{
  "n_layer": 12,
  "d_model": 256,
  "n_head": 4,
  "n_kv_head": 4,
  "head_dim": 64,
  "d_mlp": 1024,
  "vocab_size": 8192,
  "activation": "gelu",
  "norm": "layernorm",
  "norm_place": "pre",
  "norm_eps": 1e-06,
  "positions": "learned",
  "qk_norm": false,
  "attn_scale": 0.125,
  "bias": "none",
  "tie_embeddings": false,
  "parallel_block": false,
  "init": "normal",
  "init_std_qkv": 0.0632,
  "init_std_o": 0.0129,
  "init_std_up": 0.0632,
  "init_std_down": 0.00645,
  "init_out_by_depth": true,
  "optimizer": "muon_variant",
  "lr": 0.00475,
  "lr_mult_o": 1.5,
  "lr_mult_down": 3.0,
  "beta1": 0.93,
  "lr_head": 0.00436,
  "grad_clip": 0.5,
  "warmup_steps": 200,
  "schedule": "cos",
  "final_lr_fraction": 0.03,
  "batch_tokens": [32768, 65536, 131072],
  "seq_len": 512,
  "doc_mask": true,
  "z_loss": 0.0001,
  "train_tokens": 430900000,
  "steps": 6448,
  "dataset": "wikipedia_en"
}
MLP neurons of a small language model. Each row is named by its layer, matrix (down: output weights) and neuron, and shows model dimensions 32-127. Each number is 500 + 50 x the weight over its row's rms, rounded and kept within 0 to 999. Numbers have three digits each.
Before each neuron's rows, "fires before" lists the tokens most often just after its 100 highest values on Wikipedia text that the model never trained on.

fires before: " |", ".", ":", " Sep"
L3.down412:567484507535528547448487595517478513520439483454514470566574577477463543442434494590504503555470569431510475452470463486542538435455441505431493439524482576590490393493465455423478631468451598453492526478563531452502509525472497511524491601601557453480487493468560494501483499611484515490

fires before: " |", ";", ")", "%"
L4.down768:486508571542477533609428593606381498529508584470483475510588430474400523450514436482479491403500583479521469466483610457528503571566466459482515500466399479554483513507530484587396574550418451486485541452452533428478467526457654469524557482509567487501448587517509432491438495569455479520

fires before: "|", "-"
L8.down960:551429405436492504505435559510418530503553545463540424457566402374472492438543482505493406537469423477495582473595605467450427559501467559492523537434556545587513468503461491455496624428528399583570531410430588505522533556568466508438579525499503462455491438530468468567523419493538501513

fires before: "\n\n", " The", " This", "\n", " In", " A"
L4.down2:492450405544462525484525477526461486498530491499451432462469607489531538513542585421583518496485414516566497489544536494555527499500450605492483510392504546478472494465525537428458494497551551565580552499484568403468498472540431495466496458385542553485507487457586476460483485458428543583

fires before: " |", ".", " 0", " 2"
L6.down992:566483519519556512567483472551418515504498516512323430455432538532507539547438519475515458522477431465559546529474516478592490419497547498378419540535537469498426471464424490540413467464514562487540553518468475477542463601447521532459523537507443454538397552520592536586501494528510505424

fires before: "\n", "-", " —", " 2", "."
L6.down124:510557463488507483469484523432537558636469455446458474454453555600510516571519492473498503609612497471496410486486514544451444505513456480446549572483537456534380466459507475473435420504475551411528405527355507623528504408425544421528461473471504548431485447592466566485540504453466509489

fires before: "\n\n", "\n", " 2", "|", " .", " —"
L6.down674:537498462587494619459411419486496527480460419456451394543391587479479499435589539477510452597550408489511499444491535532512508460490470518415501455405481548531473438512517545461525463538502512395512480517500498533477510487534558439437468468466572601472470467554488556485530482529407456451

fires before: "s", "ed", " |"
L8.down806:581545455524504502595441449504456529432569546501423572519465472471485488531504428508535535530520444470551566467617478475564461485511429512493553500456418483465473473586467411475479440476500455483526444458526476451513516514415574474509512436468534500587403592568448524446536551478504525551

fires before: "\n", "|", "Sh", " the", "S"
L8.down643:462592634411460519568494393516574508562556511480508458421502367475592531473594522457528525448471469495585575445464578420518491492469568600573557499517449459585523450561499532438445428427479455566533507486450508436518510456543549476462480514531498482466440537541532486513520551552596506458

fires before: "s", " of", " was"
L4.down55:492520484440467531484542585548445483482488448495543505453583502497479437476556378522474475458490578462571502560571494443552450524498537374507567491500444518476533560558469387533519496501512479525537431541440491426492494567476486540660492473432560535536495461510469426381513577420481484500

fires before: "s", " with", " of"
L4.down644:480556418474551459439480523493506457412494416436473500465493438523547600462500473559476504512490528619450486576482531509413504464516573550474460481446379504459463551590561561517485467491584518479410520503516425525430580474486440478561422482555458535485490527523471478581549556527525441472

fires before: "\n", "=", "\n\n", "  ", " ."
L3.down606:503457510539492453520466512589466541449427572449530508419501467492496573510440511521622414525537569443431444538534489559607611457456557521466627565534513568518474442475449474474480569541380460443564490488443537423529481525501534507476526461560565493503469521436509484514354497545558443583

fires before: "s", "ed", "d"
L8.down284:519423532524510541423504492419508604519544530475522535506543418466530475480538479535536408523519427433597468430472400474469436582572384429449472448536435522487382523515470412545492476541532585547496559488450492510507532482459529407509537444468571534525579551496510500431480486532499509518

fires before: "|", "\n", " |", " 0", " —"
L6.down873:426427489544490521503522449505404527608470483450419459497367538525487576441566553451481452441557490561503463467542582485515452493497495507522524519524519472499515550490459606482508440591581423514483546509406497496440473498517512432425503512632476559531452521523511527479478488460394447464

fires before: "\n", "-", "3", "il", "2"
L6.down876:499391531539463508542488599501522532486483515519546536553552521441436489525512387409449409463464464457513530560504471441598552530457496560432535516481543449524461473525373528428601492477448453430552599545497491527471483479461451494472535505555534514498468552450492490561512491402486485535

fires before: "-"
L8.down350:520438462497478522558505421496552440496485480551565471552519445543493496633444429581388562450489506541510456501491517450450502523452477457457474525494381406422467536491508415544479510556490458527531545500533453543545489460600512518554567563463500507533411525510460468507516476553521597368

fires before: "|", " |", "ed"
L8.down368:566403466487482469553548497493448492549468481486561472460454409516463539458440479502569504568493538553571597545592402510561500491464519524422443528498547480554493561608530523559476485499514514499511465426525494493538502575576558539423488448480404635410438474553447484532505552438535501481

fires before: "\n\n", " The", "on", " In"
L8.down530:544585513557485497497500558533527477434525516521623488528499565490480510593504628552506524492518531489454488411582461524521552435528385489540469548479521533483535450568508503392569496504507504486481470525518521519446480439440501418443579363355547512482590544558516430402483571412459506561

fires before: " |", ":", "nd", " 10", "|"
L3.down124:416454553506477445528431569490465537588554471423548508439577513508495538521571507470476528493598474488422491446529493511512529527529523463487536468493543492425564526461487497413505587465546502556460483512459583504376447555478528445546522412489532519466573437498497554521596541459493447521

fires before: "-", "\n", "E"
L8.down598:574450458489545428533385421486534506556534557533448494550546557524479492491427573519477451468473552522534577536565489540464545539439464470417564458420435479520532471505539480526536521570515456473480607491482360563456390519550471558509532557440559371574386441386473537524574474473537516526

fires before: "\n", " —", "|", " 0", " 2", " ."
L3.down309:485477541486496540503435557524416530565523607479427538473486435530486600492472461536549380557502465443571473508485543468499540410551543521484556550503493540496490438527557590518466506489547470443499526487453573469510442470485563560525455456532453556487409511478503461557510443462576354523